Part of a small language model's weights: 4168 steps.
MLP neurons of a small language model. Each row is named by its layer, matrix (up: input weights) and neuron, and shows model dimensions 176-239. Each number is 128 + 32 x the weight over its row's rms, rounded and kept within 0 to 255.
A block is one neuron, or neurons of one layer that tend to fire together. After each block is what it responds to, as a language model described it from the Wikipedia text at the highest values.

L13.up175 [119 116 148 120 136 164 105  71  85 157 173 100 156 143 140 141 121  67 123  97  45 129 119 127  99 117  79 127 117 116 133  86 134 147 128 156 127 129  95 129  69  85 101 107  94 120 132  90 123  76 121 132 112 145 175 144 162  77 125 106 152 163  89 155]
L13.up216 [ 66 140 152  86 134 147  83 116 108 156 111 131 158 136 134 154 152 112 126 139 136 164  93 126 105 127 135  87 130 113 108 113 137 173  83 163 147 105 111 137 133 177 110 154 140 152  91 135  94 121 100  62  94 133  89 137 146 169 144 110 170  92 196 144]
L13.up259 [103 154 127 130 144  67 127 180 135 135 162 166 111 152 154 159  91 178  79 140 124 112 160  98 160  71  95 104 111 134 120 161 128 124 103 130 136 185 155 159  96 121 103 169 106 133 148 136 126 144 170 143 117 189 100  89 135 121  96 120 118 137  86 149]
L13.up302 [ 94 156 103 134 129 148 110 148 141  31 179 128 150 112 116 167 105  98 142 126  99 109 171 197 167 105 107 117 138 128 134 134 122 102 190 133 145 169 178 169  44  95 110 128 122 133 123 108  98  65 114  80 154  77 206  93 112 195  69 142 131  91 110 125]
L13.up338 [ 76 144 163 145 116 133  93 109  80 153 111 116  90 135 149 156  94  88 136  88  77 133 111 131 142 106 149 130  95  31 102 132 173 128 139 129 116 137 117 142 123 141 113 148 115 107 151 117 150 122 158 108  84 125 112 127 119 137 113 110 105 125 130 133]
L13.up600 [115 148 172 130 114 114 144 131  88 125 156 152 129  92 144 116 157 105 147 142 133 143 125 143  95 147 152 139 152 136 113 100 119 109 134 130 186 147 134 112  61 141  91 122 147 163 158 118 135 135 126 111 102 137 169 159 133 108 120 103 131 111 149 118]
L13.up658 [ 81 114 179 177 134 147 200  90  76 180 132  85 137 177 166 137 163 106 139 151 114 168 152 144 120  69  76 129 128 118  92 142 128 142  88  80 147 119 136 153  76 140 151 156 143 133 152 110 121 149 139  93  91 118 149 104 122 111 128 111 106 104 154 179]
L13.up878 [125 123 130 162 114 149  39 127 149 120 115 129 149 141 166 136 151 127  58  70 120  90 156  79 102 144 108 142 153 117 130 126 110 182 119 167 166 138  74 119 175  88 108 176 190 156 169 170  78 148  99  94 128 128  91 158 100 151  90 132 115 105  98 187]
Split adjective endings. Final word-piece completing an adjective or participle split into pieces before its noun, such as lar-ge, Span-ish, intoxic-ated; also "of" in "List of".

L11.up159 [138 201 111 148 178 133 166 144  85 125 178 135 166 143 181 180 149 104 134 154  10 114 158  85 117  97 113 101 118 156 135 122 179 115 115 137  87 149 133 132 154  85 201  82 100 181 106 134 117 162 119 126  91  98 129 149 201 187 121 115 123  86 152 169]
L11.up451 [ 71 152 158 158 175 162 124 170 131 200 149 175 122 104  92 157 153 126 168 142 150 104 119 112 132 127  84 157 161 152 149 145 122  79 154 126 160 110 106 159 169 147 173 140 118 134 137 112  88 142 106 149 125  93  86  95 108 132 126  76 139 121 138 153]
L11.up491 [139 186 129 139 120  67 174 144 120 181 141  84 132 106 116 184 169 155 166  98 111 154 138 134  98 125  70  76 160 140 127 115 129  90 168 173 156 147 159  56 108 142 130 132 120 138 145 155  77 105 132  89 173 132  96 120 105 161  42  54 135 116 193 144]
L11.up509 [113 141  97 145 188 122 167 150  97  69 110  94 202 193 156  56 166  73 136 115 107 123  83 174 109 139 111 134 133  94  92 159 143 158 149 123 125 161 133 122 117 186 110  97 150  76 112 140 139 172 129  95 132 113  92 124 116 127  57 138 162  76 121  69]
L11.up829 [ 87 207  89 140 153  96  82  96  89 196 142  71 133  97 115 125 176 155 188 169  99 116 140 167 175 160  98 169 134 162 156 152 113 167 123 150 111 173 160  99 150  98 137 153 138 155 130 108 132 120 221 151 152 124 129 148 140 118 165  86 151 166 140  40]
L11.up855 [143 115 147 178 163  45 101 143 125 203 173 111 141 122 118 140 126 142  86 121  86 152  94 129 140 129 148 166 134 131 116 116  85 129 164 110 162 174 144 111 140 158 139 163 122 144 178  87 124 130 110 122 126 131 137 145 144 145 148 129  49 125 156 105]
L11.up947 [ 94 143 200  87  91 132 104 100 189 168 122 117 153  59 145 157 108 157 123  94 116 104  69 169 140 137 141 139 203  88 127 104 103 107 146 111 132 170 176 121 139 124 160 126 153 108  34 155  77 135 127  95 121 101 189 126 144 172  22 152 109 147 129 134]
L11.up977 [169 114 110  98  94 122  83 118 120 121 128 117 164 176 160 144 188 117 166 101 121 164 114 111 105 103 193 118 126 100 133 100 115 120 126 121 185 125 100 121  60 122 130 126  83 131 131  71 141 108 140 114  93 188 136 180 145 151 138  80 126 126  99 137]
Adjective word-final pieces. Final subword piece that completes an adjective or quantity word split into fragments, e.g. signific-ant, sm-all, youn-g, n-ew, often before -er/-est/-ly.

L9.up479 [145 134 130 117 152  80 122 161 142 198 102  88  83 139 126 144  70 123  95  68 134  46 103 110 193 120 113 168 117 146 127 153 163 131 102  97  97 110 135 128 143 103 144 194  91 136 133 162 120 166  92 143 146 114 163 164 130 177 111 123 117  82  79 117]
Verb endings before complements. Final piece of a verb that takes an object or clause, especially reporting verbs like tell-ing, say-ing, arguing that; also year digits in date ranges.

L9.up428 [105 207 139 131 114 125 106 193  66 140 164 103 140 141 192 229 175 132 122 157  78  29 124 153  74 134 116 105 127 103 124  73 151 203  74 192 154 145 146 112  98 136 112 137 153 163  91 118 186 139 154  98 149  84  85 111 173 167 149  57 155 184 190 184]
Adjective-final word pieces. Last subword piece completing an adjective split into pieces, usually just before its noun: prosperou-s, centur-y, toughe-st, fir-st, sever-al.

L13.up248 [100 150 149  99 188 119 114  50 146 117  95 167 139 133  92 143 153 162 102  76 115 130  84 171 166 152 140 127 135  88 121 138 180 155 142  98 113  91 124 198 137 121 118 169 159 137 144 163 133 173 113 109 127 104 157 125 160  92  75  96 119 120 104 149]
L13.up304 [ 61  86  95 108 119  99 107 106 109 222 146 120  65  81  92 181 179 144 156 138 147 157 128 173  75 122 117 127 104  95 131 137  91 160 142  95 115 147 118 101  99 153 169 170 127 156  97 140  85  96 170 141  79 141 104  97 127 115 120  67  83 115 117 177]
L13.up413 [146 134 142 128 133 147 157 112 127 128 135 129 147 112  76 240 137 178 206 146 146 136 153 130 101 122 161 157 132 127 102 197 105 120 146 171 138 136 124  66 157 131 144 126 114 103 100 152 120  68 166 135 110  66 185 101 127 101  93 143 134 146 148 197]
L13.up553 [150 200 130  82 143 158 112  77 120 133 144 131 103 105 128 130 119  95 174 104 157 169 122 160 149 126  96 135 137 153  89 117  96 206 164 145 167 134 172  35  91  86 102 189 159 152 156  77  85 121 123 147 108 127 179 131  90 154  87 112 152  77 138 118]
L13.up712 [131 123  94 121  63 129 146  71 112 137 130 136 120 132 163 128 110 169 124  97 125 164 123 142 139 116 175 103 129 135 129 130 129 209 114 153 163 134 171 142 102 128 160 151  30 127 122 108 121 127 117 132  83  78  83 126 147 167 124  78 107 123 145 133]
L13.up902 [ 93 166  67 140 119 103 134  83 193 130  86 184 114  93  64 156 142 120 169 148 114 109  94 131 145 109 149 162 125 102  68 181 137 177  97  70 147 169 132  83 174 141 152  77  59 205 102 150 130 135  70 161  95 126 101  83 117  48  90 122  70 115 112 124]
L13.up917 [145  77 101  87 137 120 108 117 103 136  50  86 121 134  85 137 151 138 166 147 101 121  96 140 143 156  91 105  79 131 151 169 152 164 156 133 124 135 144 140 204  81  90 125 134 120 126  96  93 107 152 105  93 131 166 154 154 166 124 125 238  89  88  68]
L13.up997 [142 198 139 108 167 153 108  70 120 122 154  78 116 104 112 115 109 140 176  54 139 118 132  60 172  73 136  46 137 132  78  88 128  96 145 159 117 118 114 136 184 148 156  75  92 153  84 123 125 114 148 196 103 131 119  44 178  85  85 124 167  60 133 177]
Fronted phrase endings. The final token of a sentence-opening adverbial just before the comma and main clause, e.g. the last year digit in "In 1954", "However", "Typically", "Earlier,".

L11.up32 [159 156  92 152 176 130 106 136 185 106  89 108 140  99  89 136 131 144 160  81 171  63 126 104 137 144 176  62 109 170 107  83 183 135 147  59 179 162 110 131  87 124  97 162 127 146 105 185  72 131 168 163 124 183 125  97  68  79  99 129  67 113 102  97]
L11.up115 [140 187 130 171 166 159 108  95 156  77 137 121 128 130  67 118 165 149 180 146 134 121  77  56 151 133 122 148 140 174 115 171 156 189 159 168 165 128 118 121  98 161  80  62 123 121 168 130 121 149 168 149 100  94 130 145  81 148  69 118  83 117 163 134]
L11.up459 [104 151 170 104 134  76  64  50 152  77  98 134 161 100 123 105 144 177 150 151 154 124 139 152 125 106 155  77  68 101 165 124 114 129 146 130 124 116 210 172  96 179 100 148 133  63 127 127 109 136 110 118  30  76 190 111  72  88  90 173  79 126  90  69]
L11.up465 [123 101 176 110 173 144 194 143 113 126 164 172 107 121 143  65 117 141 124 122 109 134 125  99 112  94 104 129  59 163 156 126 133 143 167 155  91 141 148 147 111 137 130 161 147 195 159 158  81 125 105 144  46 104 121  83 155  80 171  86  70 135 116 148]
L11.up590 [162 169 108 134 139 152  80 151  98 152 109 109 153 112 213 131 127  89 100 146 180 109 116 107 138 124  82  91 108 137 132 108 140 101 129  77 184 102 161 118  65 113 108 139 119 141 202 142  70 134 161  97 119 154 111 110  85 117 138 175 113 161 117 131]
L11.up758 [119 153  80 130 120 184  73 135 180 156  96 137  91 153 202 129  91 127 137 110 156  70  99  93 150 131 194  88 142 166 132 122 100  94  97 114 122 135 147 125  70 112 129 117 126 133 144 139  80 155 166 129  82 120  90 143  51 169 148 117  93 170 104 157]
L11.up837 [ 96 163 133 150 145 173 131 121 123 141 170 202  61 165 111 129  74  82 149 148  79 115 146 125 110 119 158  79  95 128  97 116 152 143 144  88  85  93 115 147 108 118 144 127  64 152 105 124  85 128  65 107 139 115  95 113 126 168 102  84  95  95 149 129]
L11.up981 [104  91 136  72 123 163 172 109  87  92 174 161 104 165  94 124 125 162 206 109  89 116 116  87 117 121 114 109 106 134 174 108 171 130 141 137 137 141 149 142 164 154 120 122 122 124 144 172  55 113  84 109 114  97 130 103 145 125 132 142 142 111  73 115]
Word-completing pieces. Mid-word pieces that complete a word split over tokens, mainly infinitive verbs after "to" (conv-en-e, interv-en-e, prov-id-e) and a year's last digit (184-0, 200-5).